Weights of a small transformer language model: 1087M tokens.
MLP neurons of a small language model. Each row is named by its layer, matrix (gate and up: input weights) and neuron, and shows model dimensions 448-511. Each number is 128 + 32 x the weight over its row's rms, rounded and kept within 0 to 255. A neuron's up and down rows have the sign that makes its largest values positive.
Before each neuron's rows, "fires on" lists the tokens most often at its 100 highest values on Wikipedia text that the model never trained on. A number after a token or word is its count.

fires on: "," 82, " c" 5, ", " 4
L11.gate1076 [ 84 109 191 160 149  82 134 138 134 155 108 141 135  94 161 132  66 126 135 122 154 143 152  93  82 122 124  78 153 149 148 115 162 121 171  89 135 128 115 165  75 174 149 134 103 173 120 126 112 161 185 116 120  73  53 155 209  77 118 110 139 118  98 156]
L11.up1076 [ 83 141  90 168 104 113 124 150 208 111 157 107 117 125 185 168 149 110 145  92  88  87 106 171  72 164 212 167 118 173 187 110  87 159 163 144 173  76 161 183 144 126 158 140  48  95 104 120  99 110 123 148  92  84 182 151 118 195 151  98 166 168 170 222]

fires on: " St" 33, " Le" 13, "le" 10, " | St" 4
L9.gate855 [131  58 190 105  93 127 110 101 111 153  99 112 150  99 161 128 130  86 140  32 110 143  70 166 155 171 121 194 131 149 113 221 172  97 137  92 130 108 121 164 171 137  92 123  73 148 128  81 201 158 122 141 172 110 101 118 147 152 126 126  90 109 146 153]
L9.up855 [133 148 145 123  95 157 172 135 108 123 125 125 107 133 165 132 146  83  60 110 114 128 106 104 150 164 152 141 122 153 125 118 186 184 129 123  92 118 154 124 108 139  93 140  89 107 110 142  80 158 150 122 149 126 103 168 167 141 170 136 123  89 162 166]

fires on: "," 38, ")" 32, "\n" 5, " |" 4
L5.gate1123 [147 116 104  87 153 112 101 115  72  77 171 157  99 106 100 177  77  98 130 107  64 126  93  93 189 135 124 157 148 127 109 152  91 147  41 117 153  98 149 162 131 161  71 198  22 153 146  89 124 164  99 159 111 166 116  62 100 114 194 125 115 103 135  80]
L5.up1123 [115 101 102  91 123  82  66 142  44  90 143 167 129 169 121 194 143 201  88 165 102 122 139  93 161 118 145 126 121 102 110 145 103 121 100  98 127  80 120 219  73 120  89 114  89 143  76 163 129  63 191 103 139 162 104 135 151  87 175 125  93 143 135 117]

fires on: "1" 46, "2" 28
L3.gate363 [138 103 156 146 168  63 121 179 141 131 105  90 203  76  95 125 145 146  88 136 125 140 101 174 164  96 119  80  68 158 102 121 160  81  87 164  95 100 119  63 139 160 110  86  93 119 100 120 192 111 133  90 112 162 133 126 116 151 152 102 197 168 107 122]
L3.up363 [145 165 142 124 158 140  92 241 120 132 150 132 138  81 193  85 129 142 154  94 123 129  96 130 100 113  80  25 140 137  82 152 140 131 113 156 131 131  85 159 100  73 132 109  57  76 171  94 123 116  66 118 133 125 128 111 102 146 165 106 216 106 154 114]

fires on: "y" 15, "ia" 9, " However" 8, "es" 7, "e" 6, "on" 5
L11.gate922 [122 106 114 111 124 116 106 134  67 123  80 110 208 172 150 100 162  92  95 148 111 136 123 148 152 139 151  42 120 123 120 116 101 134 148 165 122 135 153 110 111 115 124 127 159 133 181 108 122 102 151 165 154 144  42 143 167 138  98 151  53 106  81  96]
L11.up922 [146 154 109 132 198 147 113 122 155 109 137  94  94 142 123 195 139 136  99  66 210 161 146 131  77 128  80 204 121 188 124 134 150 165 164 141 148  91 127 117 142 139 168 112 107  73 146 106 112 177 117  75 181 127 137  55 122 125 124 179 158 120 121 143]

fires on: "ers" 37, "es" 27, "er" 10
L11.gate929 [ 99  58 135 141 158 119  92 147  62 113  72 123 207 122 128 100 176 104 141 144 117 115 148  80 146 170 135  21 114 107 120 158  82 147 106  92 122 108 126  86 133 101 134 135 184 129 162  83 152 133 139 167  95 108  70 139 136 124  81 138  92 127 148 117]
L11.up929 [ 95 121  74 129 218 135 124 106 131 120  96 121  99 163 150 131 126  67 123 113 142 116 150 110 107 136  88 143 122 130  85  97 142 131 153 135 134 143 133  91 135 116 145 161 104  54 119  68  96 129 137 115 138 170 144  72 114  68 167 138 136 122 153 165]

fires on: "V" 15, " V" 15, "2" 12, "1" 10, "v" 7, "-V" 5
L9.gate866 [115 109 104 115 116 105 158 182 150 124 134 215 112 130 147 125 158 139  17 127 134 114 100 124 154 105 142  94 140 149 122  90 123 177 133 167 120  54 136 104 135 142 144 158 143 155 105 158 143 148 163 149 170 158 154 132 109 141 111 127 102 158 163 128]
L9.up866 [147 150 113 108  83  84 182 128 104 163  91 135 147 121  96 157 174 126  90 159  83 133 107 145 113 145 157 131 109 170 127 158 161 141 118 164 103 111 108 167 193 126 180  51 107 122 138 131 138 106 118  61 116 150 144 159 125 136 142 116 180 117 163 119]

fires on: " | " 31, "| " 22, "; " 6, " | ." 5
L11.gate1113 [124  98 149 178 100  57  98 117 135  77 147 115 148 127  85  88  76  53 135  89  76 143 167 129 100 164 164 146 109 116 114 115 166 166 175 141 126  76 155 119 147 147 115 104 104  62 119 126 112 147 122 125  66 167 133 104  93 171 152 154 199 145 163 127]
L11.up1113 [108 190 100 131 159  56 119  98 181 168  95 127 153 117  73 125  99 101 161 139 146  91 162 133 111 134 132 153 151 126  69 154 207 116 117 153  81 185  63 176  84 176 126 153 116 102 137 156 124 129 129 154  70 140 100 105 119 117 165 108 145 132 146 119]

fires on: " $" 22, " | " 22, " / " 17, " (loan) / " 14
L3.gate1301 [ 86 161 138 162 161 181 135 119 117 169  92 156 140 173 134  71 126  79 142 107 123 102 117 109  85 101 114  70  51 191 112 149 125 146 177 134  96  89 153 129 117  55 109 128 109  43 109 132 126 160  96 110 102 180 143 118 170 132 143 151 136 147  93 154]
L3.up1301 [ 64 169 109 137 131 111 109  84 183 133 112 118 111 163 165 142 173  53 123 142 105 126  73  79 148  95 134  91  76 111 108 164 111 163 153 132  87  96 128  92 159 145 143 105 134 183 116 130 116 162 137 197 120 147 117 158 157 166 129 121  87 121 121 148]

fires on: "S" 34, "es" 14, " (s" 6, " \"S" 6, "===S" 5, " (S" 4
L11.gate567 [101 145 126 172 157 145 160 160  85 197 129 163 130  93 128  83 145  96 144 112 138 119 137 165 106 114 190 114 129  50 173 144 117 155 117 161 114 148  93 120 120 106 166 126 121 116 172 145  92 222 147 195 162  88 129 125 110 150 148  81  99 146 181  73]
L11.up567 [114  92 127 146 228 146 129 147 110 102 119  68 138 167 143  83 150  72 128 152 144 149 134 106  83 163 127 153 111  68 144  87  78 158  80 185  85 145 109 159 124  72 152 137 113 130 106 116 175 130  92 118 142 177  93 102 120  76  88 165 110 152 157  98]

fires on: " |" 57, "% |" 8, ")" 8, "0" 7
L11.gate844 [132 141  94 140 164  91 150 114 126  83 124 100 119 131  97 174  99 122 170  99  43 109 124 121 167  66 120 118 112 143 126 133 129 143 146 101 146 127 143 124 167 113 144 114 124  78 190 131  93 150 182 128 136 123 110 107  90 192 101 125  76 115 131 125]
L11.up844 [116 119  96  96 194  87 131  78 108  96 102 141  66 124 186 111 103 142 109 141 112  79 181 140 139 118 104 203 136 106 182 151  98  54 127 125 106  66 119 101  97 180 105 111 109 178 114 129 151  99 188 134 177 133 157 145 130 110 141 155 123 190 171 195]

fires on: "and" 21, "ub" 9, "al" 6, "il" 5, "og" 5, "ed" 5
L5.gate284 [155 131 117  26 148 135 110 157 138 196 168 123 178 168 150 101 112 133  92 107 115  70 138 105 105 144 100 127 139 165 115 180 135 112 117 139 112 139 120 135 138  97 127 231  94  58 105 160 160 164 182  66 163 107 139 182 148 167 175 131 146 102 168  91]
L5.up284 [131 126 111 169 187  83 131 143 158 134 126 102 178 143 157 186 160 161 153  94 138  95 146 148 136 132 119  71 164  74 114 153 142 156 117  80 111 111 138 133 103 140  37 141 185  91 166  99 128 163 153 174  88 113 155 165 162 113 114  92 167 133 101 138]

fires on: " T" 73, " | T" 9, " in T" 4, " of T" 4, ": T" 4
L11.gate1017 [ 74 115 144  70 120 117 116 111 120  76 143 130 146 164  94 104 138 153 135  99 160 126 120 131  75 139 179  91 158 141 169  82 157 116 168 150 130 156 116 117 132 102  96 140 114 100  63  65  85 168 142 111 138 113 146 194  65 109 147 164 107 106 184 143]
L11.up1017 [ 70 113  95 122 106 160 125 116 118 109  81 177 131 115 142 146 141 118 108 145  41 163 161 114 143 100 195  98 143  63  99 121 116 141 117 153 169 186 101  89 162 158 133 103  99 108 160 123 193 156 129 108 166 177 174 119 100 153 153 155 114 145 124 163]

fires on: " sp" 21, "ud" 17, " hum" 8, " hot" 6, "y" 5, "ob" 4
L6.gate840 [108 145 148 126 121 125 164 150 124  99 147 114 127 168 147 116 107 122 132 143 149 146 151 139 109 114 149 114 131  99 133 123  85 161 130  72  58 138  85 123 160  74 123  97  74  78 156 148 152 100 104 119 183 115 152 169  86 172 181 117 163 103 126 101]
L6.up840 [161 100 119 151 156  90 163 151 103 140 157 114 110 100  98 126 100 102 119 105 127 101  91 110 151 119 142  94 143 125 174 115 160 145 125 180 156 105 112 171 125 173 123 114 106  80 114 106  80 114 105 144 130 178 195 114 146  94 119 132 125  81  99 136]

fires on: "1" 60, " | " 17, "2" 4, " m (" 4
L9.gate208 [108 105  76 132 122  89 126 139 123 161 181 155 118  50 122 142 144 106  81 145 106  87 106 128 127 150 137 149 190 136 114 126 175 106 127  82 144 119  88 175 147 123 121 121 133 165  88 124 120 115 124 163 210 106 151 166  94 180 181 158  93 154 102 138]
L9.up208 [157  66 139 168 159  87 149 135 142 117 111 120 165  91  88 179 184 182 175 133 108 198 121 101  75 135 160 208 143 133 141 134  97 139  92 144 131 142 143 172 115  76 153  65 110 107 117  65 145 132 146 110  86 111  94 132 205 139 135 153 128 147 134 144]

fires on: " and" 48, " or" 14, "," 11, " to " 6, " to" 4
L6.gate1025 [148  92 116 141 204  83 120 105 196 129 151 167 108 115 109 137 133 130 175 157 126 118 146  89 155 134 111 137 119  86 198 131  92 167 130 110 107 133 138 164  85 144  90 144  96 114 154 178 111 187 132  91 121 125 107 161 200 160 114 126 132 101 154 137]
L6.up1025 [ 83 159  99 143 132 154 115 118 201 113 179 169 163 112 109 139 171 112 113 112 149 108  86 116 105 105 138  90 110 103 150  86  79 116 160 127  42 147  94 134  70 156 164 138 137 150  84  86 123 114 124 153 142  92 154 163 123 119 186 144 137 186 102 151]

fires on: "." 36, "\n\n" 9, " " 8, "\n" 8, "- M" 6, ", " 4
L11.gate158 [ 92 142 114 160 135 146 155  95 117 151  76 123 110 125 117 164  74 125 182 115 152 126 208  91 157 140 158  98  49 107 172 186 123 125  96  99  98 109 126 161  79 165 192 120  91  97 160 154 106 146 135  62  79 134 162 107 254 129 175 115  75  94 107  98]
L11.up158 [116 116  93 193 155 120 102 156 142 154 127 116 189  85 130 188 110 196 121 129 104 135  78 135 175  85 152 102 141 126 115 135 164 110 153 153 115 204 116 129 107 129 129  94 136 104 143 126 116 184 125 201 101 121  94 124 108  79 154 112 142 111 151 142]

fires on: "ol" 40, "\n" 9, " child" 9, " son" 6
L3.gate440 [165 134  67 153 175 149 186 120 122  82 127 128 115  69  86 135 130 124 155 136 179 126 119 115 137 143 121 136 139 121  94  86 120 102  38 116 176 139 173 160 126  79  87  63 170  81 171 113 112 144 184 172 126 115 122 168 108 107 120 103 145 119 115 130]
L3.up440 [134 127 104  87 132 181  89 147 103 151 143 111 140  95 120 138 122 140  82 130 115 154 108 176 168 107 191 198 105 164 145 141  75 134 147 123 116 103 162 102 145 177 163 141  93 120 128  87 156 138  87 196 145 141 158 180 130 116 124 168 152 138 105 114]

fires on: "." 55, "m." 6, "C." 4
L9.gate419 [139 121 145  83  94 137 153  65 152 134  95 139 136 136 126 146  95 124 114 125 163 128 155 103 120  84 146  99 181 180 169 148  96 159 155 162  97 106 128 162 116 189  65  97 127 178 109 142  79 183 100 147  77 124 114 111 107 117 150  62  81 124 138  76]
L9.up419 [186 119 105 173 166 111  93 142 157 152 154 146  93 108 177 117 141 114 139 113 166 166 137 111 140 145 209  92 148 161 155 175 107 172 154 191  93 157 172  98 141 181  99 117 122  97 129 164 142 177 103 127 144 151 142 148  93 132 121 120  84 165  79  75]

fires on: "1" 38, "2" 35
L3.gate357 [146 168 138 123 188 139 129 106  93 133 125 106 193 195 102 101  97 174 141 141  97 170  94 149 127 145 153  77 112 113  85 140 151 129 112 118 115 112 118 132 171 133  93 140 110 134 175 107 116 152  70 143  77 126 158 128 126 133  89 135 120 118 113  96]
L3.up357 [104 117 152 124 163  82 124 161 146 154 125 191 149 138 139 136 133 127 138 113 142 105 112 203 163 136  91 101 166 136  25  87 111 124 152 121  99 114  96 108 120 125 119 148 127  85  89  91 136  47 111 107 153 117 139 156 150 157 108 150 179 115 134 164]

fires on: " L" 29, "\n" 23, "|---|---|---|---|" 14, " " 10, "|---|---|---|---|---|---|---|" 6, " M" 5
L5.gate1282 [118 180 127  90 126 137 170 127  99 133  75 138  99 125 152 119 154 103 193 113 126 127 144  87 128 132 105 171 125 142 175 100 128 111 104 123  92  88 104 117 139 111 140 112  87  82 147 157 112  98 175  98 141  97 126 127 186  68 157 110 122  93 184 134]
L5.up1282 [134 144 172 112  95 135 123 134 189 134 142 148 123 177 154 147  71 132 134 144 192 177 131 105  88 120 142  89 129 166 116 154 141 159 155 158 133 144 126 140  97 157 116 119  82 104 171 140 134 158 172 186 119  86  81 158 118  79 118  94 139  95 128 180]

fires on: ", " 86, "2" 14
L5.gate538 [103 170 136 111 165 118 160 117  60 161 212  99 175 128  96 137 168  82 130 133  53 115  70 121 163 144 189 122  55 114 100 171 168 106 116 125 112 123 101  48 145 179 134 122 162 105 160 100 132 179 121 118  93 115 149 143 147 130 120  91  54 144  60 110]
L5.up538 [139 174 155 130 152  96 150 133 114 194 171 156 158  70 160 169 147 135 108  75 117  92  14 124 169 189 119 194  93 125  93 139 100 147  54 170 147 148 125 106 203 118 183  95 154  65  75 165 142 133 148  99  97  98 133 117 131 145 129 149  84 179 143 109]

fires on: "|" 41, "| C" 7, "\n" 7, " |" 6, "| H" 4
L5.gate729 [ 73 118 107 130 159 144 157 144 128 116 141 203 176 114 139  93 143 117  65 190 158 149  95 116 164 126 144 149 118 121 132 147 125 119  55 121 107 134 100 102 138 148 108  61 123 208 131 155 124  48 104 143 130 115 126 129 111 115  81  92 131  66 155  61]
L5.up729 [156 142 108 147 126 137 117  75 171 120  84 162 135 103 160 154 165  83  97 163  63 132 110  98 110 103 170 123 125 154 167 148  99 116 183 150  76 163 162  88 161 132 141  90 125 171  93 106 113 120 149 155 122  93 111 178 131 133  91 158 100  86 225 120]

fires on: "\n\n" 55, "; " 11, " | " 10, "| " 7, " " 6
L6.gate1029 [128 127 101 178 144 167  49 124  94 140 116 118 124 166  95 129 160 127 124  91 151 116 131 129 152  97 131  86  87 152 154 126 122 142 173  85  50  88 156 179 155 132  92  96  86 130  94 153 118 117 181  59 150 120 152 123  89 117 127  81 126 157 107  60]
L6.up1029 [132 107 111 173 225 164 109  98 124 157  94 107  76 131 138 120 114 142 164 137 113 114 173 125  90  94 141 128 114 171 176 150 118 135 175  88 122  39 108 148 101 127 113 104  86 139 123 110 122 140 107 153 130 125 100  89 153 134 136 129 130 210 158 163]

fires on: "\n" 45, " |" 13, ") |" 10, " |  |" 7
L3.gate586 [162 120  82 187 160 102  92 126 115  98 149 139 136  52 152 130 164 111  71  94 130 135 147 109 123 145 143 116  93 106 155 127  83 163  60 129 139  77 113 136 132 106 132  84  72 190 121 136 120 117  87  88 152 164  73 111 152 155 215 117 160 136 102 120]
L3.up586 [191  92 101  89 154 116 114 143 112  83 106 129 129 126 136 160 152 123  67 139  50  90 111 234 161 110 153 140 122 177 145 140 125 110 100 159 161  53 113 126 156 139 155  87  97 128 150 175 167  64 163 109 116 129 121  90 150 126 124 131 141 112 149 129]

fires on: " A" 29, "A" 24, " | A" 10, ": A" 6, "- A" 6, ", A" 6
L3.gate569 [121  81 142 124 123 112 111 149 151 155  89 121 108 107 148  99 175 161 120 141 159 144 105 144  66 163 118 118 121  92 166 146  92 106 125 149 132 101 164 166  93 197 100 149  74 121 145 102 139  98 143 158 144 117 127 110 154 161 138 163 128 101 224  78]
L3.up569 [118 147  71 126 108 154 149 159 109 101  92 142  59  97 153  98 139 120 171 119  50 163 138 153 118 138 133 126 151  65 127  43 126 119 145 154 126 144 158  70 106 131 130 128 141 142  97 122 107 182  68 132 182 114 125 102 135 109 126 133  85 132  93 115]

fires on: "." 56, " This" 4
L3.gate107 [105 121 116 166 156 153 192 135 134 107  88 100 157 139 110 219 108 151 162 120 135 147 181  74 106  75 106  69 147 128 151 151 123 155  88  95 114 158 108 159 107 172 121 136  93 157 139 150 117 136  89 106 153 115  77 169 136 136 128  94  65 133 131 163]
L3.up107 [141 118  71 162 129 150 131 110 145 140 103 102 117 127 107 182 170 150 136 153 103 116 197 115 156 106 144 150  91 117 125 194 105 110 155 196  75 175 128 136 114 167  96 105 114 113  94 139 132  94 115 128 172  97 150 131 136  89 116 140  93 172 144 189]

fires on: " more" 21, " no" 13, " less" 8, " much" 8, " had a" 5, " any" 5
L5.gate297 [ 83 208 144 123 156 126 138 126  69 131 141 127 236 117 153 145 129 112  83 107 172  65 107  60  75 114 129  90  89 175 171 102 183 103 153 140 137 128 117 126 114 200 134  87 163  94 195 117 138 125 116 135 101 154  84 118 173  72  97 143  95 154 142 168]
L5.up297 [ 86 103 145 138 136 121 111 173 150 112 111 145 118 160 130 113 123 150 140 147 111 100 121 157  92  87 177 146  96 182  82 146 134 101 115 125 120 110  75 162 142 157 124 134 142 147 134  77 120 155 125 103  90 120 130 165  82  91 160  57  78 145  52  76]

fires on: "al" 43, "ar" 24, " Kal" 7
L9.gate739 [215  99 124 124 134  97 173 107 113 185 141 105 145 129 155 123 134  80 119 110 143  62 104 114 121 181 130 110 161 133 110 149 122 100 105  93 137 120 172 138 132 114 112 132 171 119 146 161  74 110 122 104 164  72 153 228 102 159 165 131 124 121 127 137]
L9.up739 [174 143 115 122 152  84 148 105 118 125 100 132 134 108 151 117 159 145 181  89 179 130 111 166 149 132 170 144 133  82 128 160 151 183 123 109 132 145 140 194  95 125 134 119 204 136 134  94 131  75 114 150 161 109 183 166 171 184 128 158 149 142  67 127]

fires on: "A" 35, " | A" 19, "; A" 7, " is a" 7, ": A" 4, "- A" 4
L5.gate865 [114 141 166 110 162  71  91 149  85 131 117 172 125 132 121 172 187  78 191  87  94 104 106 142 118  70 120  93 145  74 142 121 174 101  95 138 148  75  90 110 149 210 118 112 230 156 154 114 156 127 115 121 166 156 117 114 152 165 127 170  67  71 184 136]
L5.up865 [162 158 107  90 133 129 130 115 111 115  85 109 101 119 153 115 142 125 135 122 125 153 123 151 152 110 118 117 132 134 173 108 162 114 130 139 115  83  95  53  68 155 175 134  91 156  91  78 118 126 105 127 143 119 150 116 173 143 128 128 147  76 111  65]

fires on: " st" 19, "st" 13, " St" 11, "St" 10, " | St" 6
L11.gate232 [104 121  87 148 141  93  97 166 145 119  78  77 119 154 143 161 156 145 147 105 113 185 138  94  75 157 123 134 112 103  79 111 128 120  77 170  86 121 164 122 135 133  87  91  88  93  86  87 111  80 153 151 132 143 125 121 147 155 117 166 126 171 145 100]
L11.up232 [135 119 134 146  62 109 130  71 116 160  20 100 117 123 128  94 148  71 113 139  90 112 142 128 143 176 116 196 154 153  82 150  78 114 119 173 133 102 105 104 145 110 140 152 116 138  67  99 134  97 157  95 146 137 127  95 163 162 162 157 156 199 176  94]

fires on: "–" 39, "| " 14, "\n" 6, " " 5, "- " 5, "/" 4
L11.gate25 [ 98 126 104 104 173 128 122 112  37 146 133  85 100  95 107 124 126 121 128 111 158 147 123 147 143 159 137  27 134  95  63 164  75 163 133 107  85  90 108 122  77 195  83  81 136 170  80 155 136 153 117  93 183 143 171  84 109 151 153 191 114 168  97 153]
L11.up25 [ 80 105 163 206 107  92 122 166  89 175  99 124  89 128 101 115 136 144 166 152 136 116 134 138 117 126 153 128 139  98 130 130 160 154 127 129 145 108 153 138 152 112  95 127 148 145 208 122 141 164 116 156 108 107 145  68 104 124 172 112 127 205 139 141]

fires on: " | " 68, " / (" 11, "; " 5
L6.gate365 [197 129 104 174 181 124 181 178 147 129 102 100 117 111 145  56 101  95 128 117 136  80 139 115 108 102 145 168 121 168 104 156  99 116 125 103 139  91 156 158 159 154 168  99  82  90 177 144  84 101 152 160 154 106 170 149 131 162 155 107 217 101 172 108]
L6.up365 [131 181 126 130 107 170  96 132 173 118 122 102 101  99 175  87 116 133 178 134 102 126 163 103 131  98 113 137 119 100  88 138 171 123 159 138  96 121 116 153 103 180 131  71 128  49 122 121  89 107 129 174 117 135 153 138 151 109 107 174 153 110 149 158]

fires on: " on " 29, "On " 15, " | " 14, " On " 10, " (born " 10, " – " 5
L11.gate354 [ 75 148 122  94 118 121  62 154 148 115 132 153 133 161 100 103 170 134 149  89 136 179 200 135  81  99 116 146 133 181 120 122 102 143 190 145 110 106 161 216 115  91 149 151 124  93 138 175 152 130 126 176 175 146 122 179 117 164 146 111 119 185 112 129]
L11.up354 [158 126 128 152 109 134 160 137 153 118  82 114  71 178  59 132 118 128 126 110 108 116 127 181 142 145 137 169 151 136 105 116 127 163  72 149 156 196 137 156 143 101 133 125 133 149  89 173 121 169  89 143 155  94 145 105 122 151 161 117 119 143 103 116]

fires on: "\n" 57, "." 15, " |  |" 9
L9.gate246 [142 136 119 113 161 112  92 116 112 114 120 136 133 130 112  89 140  90  88  72 164 159  78 103 157 147  92 120 170 125 116 115 151 129 117 140 107 142 161 106 134 171 126 113  93 106 171  96 146 166 131 138 154  81 113 161 150 145  79 104  64  63 165 120]
L9.up246 [128 189  82  97 104 156  98  88 148 109 140 164 130 173 139 138 148 129  85 118 147 141 136 151 135  61  76 116 142  99 120  86 131 105 149 218 109 131 118 163 135 144 133 124 103 161 107  72 120 166 138 213 107 116  94 170 119  94  84 155 133  62 175 143]

fires on: "er" 61, " Fer" 5, "iner" 4
L3.gate832 [ 94 181 138 139 184 163  63 123 115 174  42 126 143 101 177 158 155 156 112 155  92 116 105 107 125 150 119 156 113  98  52 106 154  97 127 148  90 129 128  79 126 114 126 110 137 129 148  94 142 143 102 199 110 105 131 162 177 137 120 183 105 165 223 152]
L3.up832 [ 84 173 119 176 155 169 134 111 111 149 142  80 136 124 126  99 168 121 143 127 146 120 151 142  94 110 103 119  72  71 174  80 155 107 168 167 118 174 136  76 137 145 127 210 180 138 147  89 168 112 100 175 155 194 146 149  81 153 135  83  91 102 233 190]

fires on: "\n\n" 60, "\n" 27
L3.gate1296 [133 147 137 174 103 186 139 127 154 127 119 121 115  46 145 104 123  84  91 149 123  73  96 139 133 167 101 129  83 105 150 101  82 110  72 125 156 185 131 118 137 138 111 106 117 116 160 197  96  84 183  87 169 169 172 176 115  73  67 135 108 177  56 125]
L3.up1296 [ 88 122 117 144 174 114 128 126 119 125 177 160 100 137 157 132  99 183  63 166  56 123 138 134 171 137 124 149 161 134 168 157 128  94  89  75  86 118 135  73 117 116 164 126 145 164 151 102  91  98 144 230 127 114 146 146 123  91 185 160 114  98  88 160]

fires on: "1" 46, "2" 10
L3.gate1214 [173 163  94  71 100 175 168 138 110 171 103 101 150 134  73  99 124  88 105 118 109  65 122 137  76 145  85 104 150 138 183 121 156 148 121  76 147 141 154 168 104 104 123 127  93 159  69 146 103 104 141 168 116  85 132 168 102 119 119 127  41 141 147 159]
L3.up1214 [120 120 140 115 139 166 138  92 156 122 156 121 160 112 118 106 118  75 185 113 165 146 111 114 137 205 175 179 139 135 174 149  81 203 136 102 123 141 177 165 136 108 130 154  89 110 166 183 140 103 107 124  89 108 116 139 137 113 106 178 114 140 128  98]

fires on: " St" 34, "St" 15, " | St" 13, " | S" 4
L11.gate294 [ 78  41 150 169 145 133 128 157 154 124  68 138 103  83 162 142 150 110 128 122  76 135 148 143  18 141 194 135  96 179 160 162 155 107 126 191 104 193 139 124 139 121 124  98 139 101 148 116 178 119 146 158 170 133 161  78 193 126 128 149 125 123 125 133]
L11.up294 [ 98 126 131  89  86 126 133 118  42  95 125  98 170 125 161 130 152  94 125 158 128 129 112 121 134 122 173 146 141 166  69 111 144 180  53 173 120 128 112 150 187 166 149 163 110 133  83 131 109  95 130 147 168 120  94 144 108 133 105 166  99 186 116 149]

fires on: "\n" 33, "-" 18, "," 6, "\n\n" 4
L11.gate1274 [208 115 136  93 116 101  97  98 142 104 134  76 101 131 137 138 128  95 148 123 127 189 112 116 105 174 152 131 171 152  83 134 135 175 145  85 114  99 102 129  73 122 154 206  99 125 127 136 139 186 101 131 150 112 167 144  85 140  57 140 143 118  72 108]
L11.up1274 [199 140 107 114  82 189 141  76 114 115 100  76 126 139 147 118 143 110 165 120 158 137 133  76 151 152  62  75 103 119 129 151 131 165 114 145 130 115 123 113 124 199 170 186 112 108 144 104 115 132  61 190 105 109 137 153  70  81 120 152  90 125 192 131]

fires on: "," 46, " Best" 7, " |" 4
L3.gate121 [112 115 137 172 165 119 127 155 161  94 197 130 127 105 146  40 124 134 100 149 101  51 130 118  64 133 118  90 133 170  42 126 161 181  89  91 155 106 115 125 125 148 124 147 119 132 140 132 218 136 168  66 135 133  99 121 183  84 111 159 108 102 110  84]
L3.up121 [114  95  80 120 154 107 129 130 145 164 132 154 156  99 147 141  84 133 131 132 165 116 128 122  64 168 149 154 108  85 158 105  99 135 155 130  94  69 135 169 123 144 100 146 175 121  56 128 132 114  98  90 130 100 164 103 126 117 104  93 177 166 114  94]

fires on: " K" 14, " | L" 13, " L" 8, " D" 8, " N" 6, " R" 5
L9.gate394 [190 139 119 190  79 107 141  88  73 130 150 182  92 139 128 194 106 170 111 100 119 120 148 194 171  79 110 158 157 124 130 144 172 157 120 104 109 148 132 112 128 165 128 114 137 132 148 103 131  97 124 177 163 144  96 103  67 159 182  63 121  88 170  87]
L9.up394 [170 164 136 120 115 162 133  92  77 132 160 117 155 132 134  53 120 150 129 142  77 186 145 124 148 165 144  78  71 192  88 130  90 106  88 160  95 125 174 129 167 161 138  68  58  84 130 118 163  99 115 102 116  68  39 129 114 167 108  98 112 103 117  92]

fires on: " / " 24, " (loan) / " 14, " in the" 11, " on a" 10, " kg |" 5, " in a" 4
L3.gate50 [127 145 160 123 151 140 119 108  94  93  99 150 144 140 124 128 143  86  79  96 151 152 161 104 135 175 133 122  60 139 173 113 189 142 171 139 117 113 100 143 173  99 107 103 143 115 145 170  78 153  71 115  89 114 175 169 138 126 123 132 158 113 145 139]
L3.up50 [105 191 138  97 113  92 105 149 112  88  54 151 131 152 121 109  68  82  93 133 128 115 106 101  87 112 123 122  77 182 156  75 201 120 100 126 166 143 107  73 151  96 144 152 146 126 156 150 130 156 120 171 100 142 157 139 174 165 128 121 106 104  97 156]

fires on: "===" 24, " |  |" 13, "==History==" 12, " ===" 7, " |" 5, "." 5
L11.gate877 [162 104 155 123 134 122  94 120 159 112 101 125  75 155 123 139 107 116 103 134 131 127 129 150  88 120 102 141 171 119 156 110 101 159 134 171 137  84 151  79 111 162  99 101 129 129 128 160 175 137  91 167  50 148 109 100 125 137 132 134 125 120  75 147]
L11.up877 [ 98  93 183 181 146 140 143 144  72 165 119 132 154 150 184  86 106 137 162 104 151 132  97 101 173 127  88  99 140  96 117 126 101 150 134 159 125 148 113  60 124 180 148 161 107 128 177 135 156 147 129 146 135  66 148 202 139 114  81  87 118 136 127 113]

fires on: "2" 22, "\n" 14, "1" 11, " while" 6, ")" 5, " with" 4
L6.gate1286 [182 106 170  97 157 111 125 103 102  93 112 152  80 121 129 142 135 104 111 108 113  81  94 131 141 133 159 138 126 110 105 117  94 153 114 149  93  90  95 169  96 147 115 134  92 152 179 159 110 165 105  69 129  83 138 101  80 103 128  92 121 156 116  93]
L6.up1286 [155 177 155 157  39 122  71 126  85 144 153 162 120 100 151 164 142 128  92  92 143  99 126 158 192 172 135  56  85  36 121  88 150  95 116 122 134 115 106 144  74  89 129 167 140 119 128  83 133  76 100  96 131 156 160 153 186 156 186  90 115 100 166 178]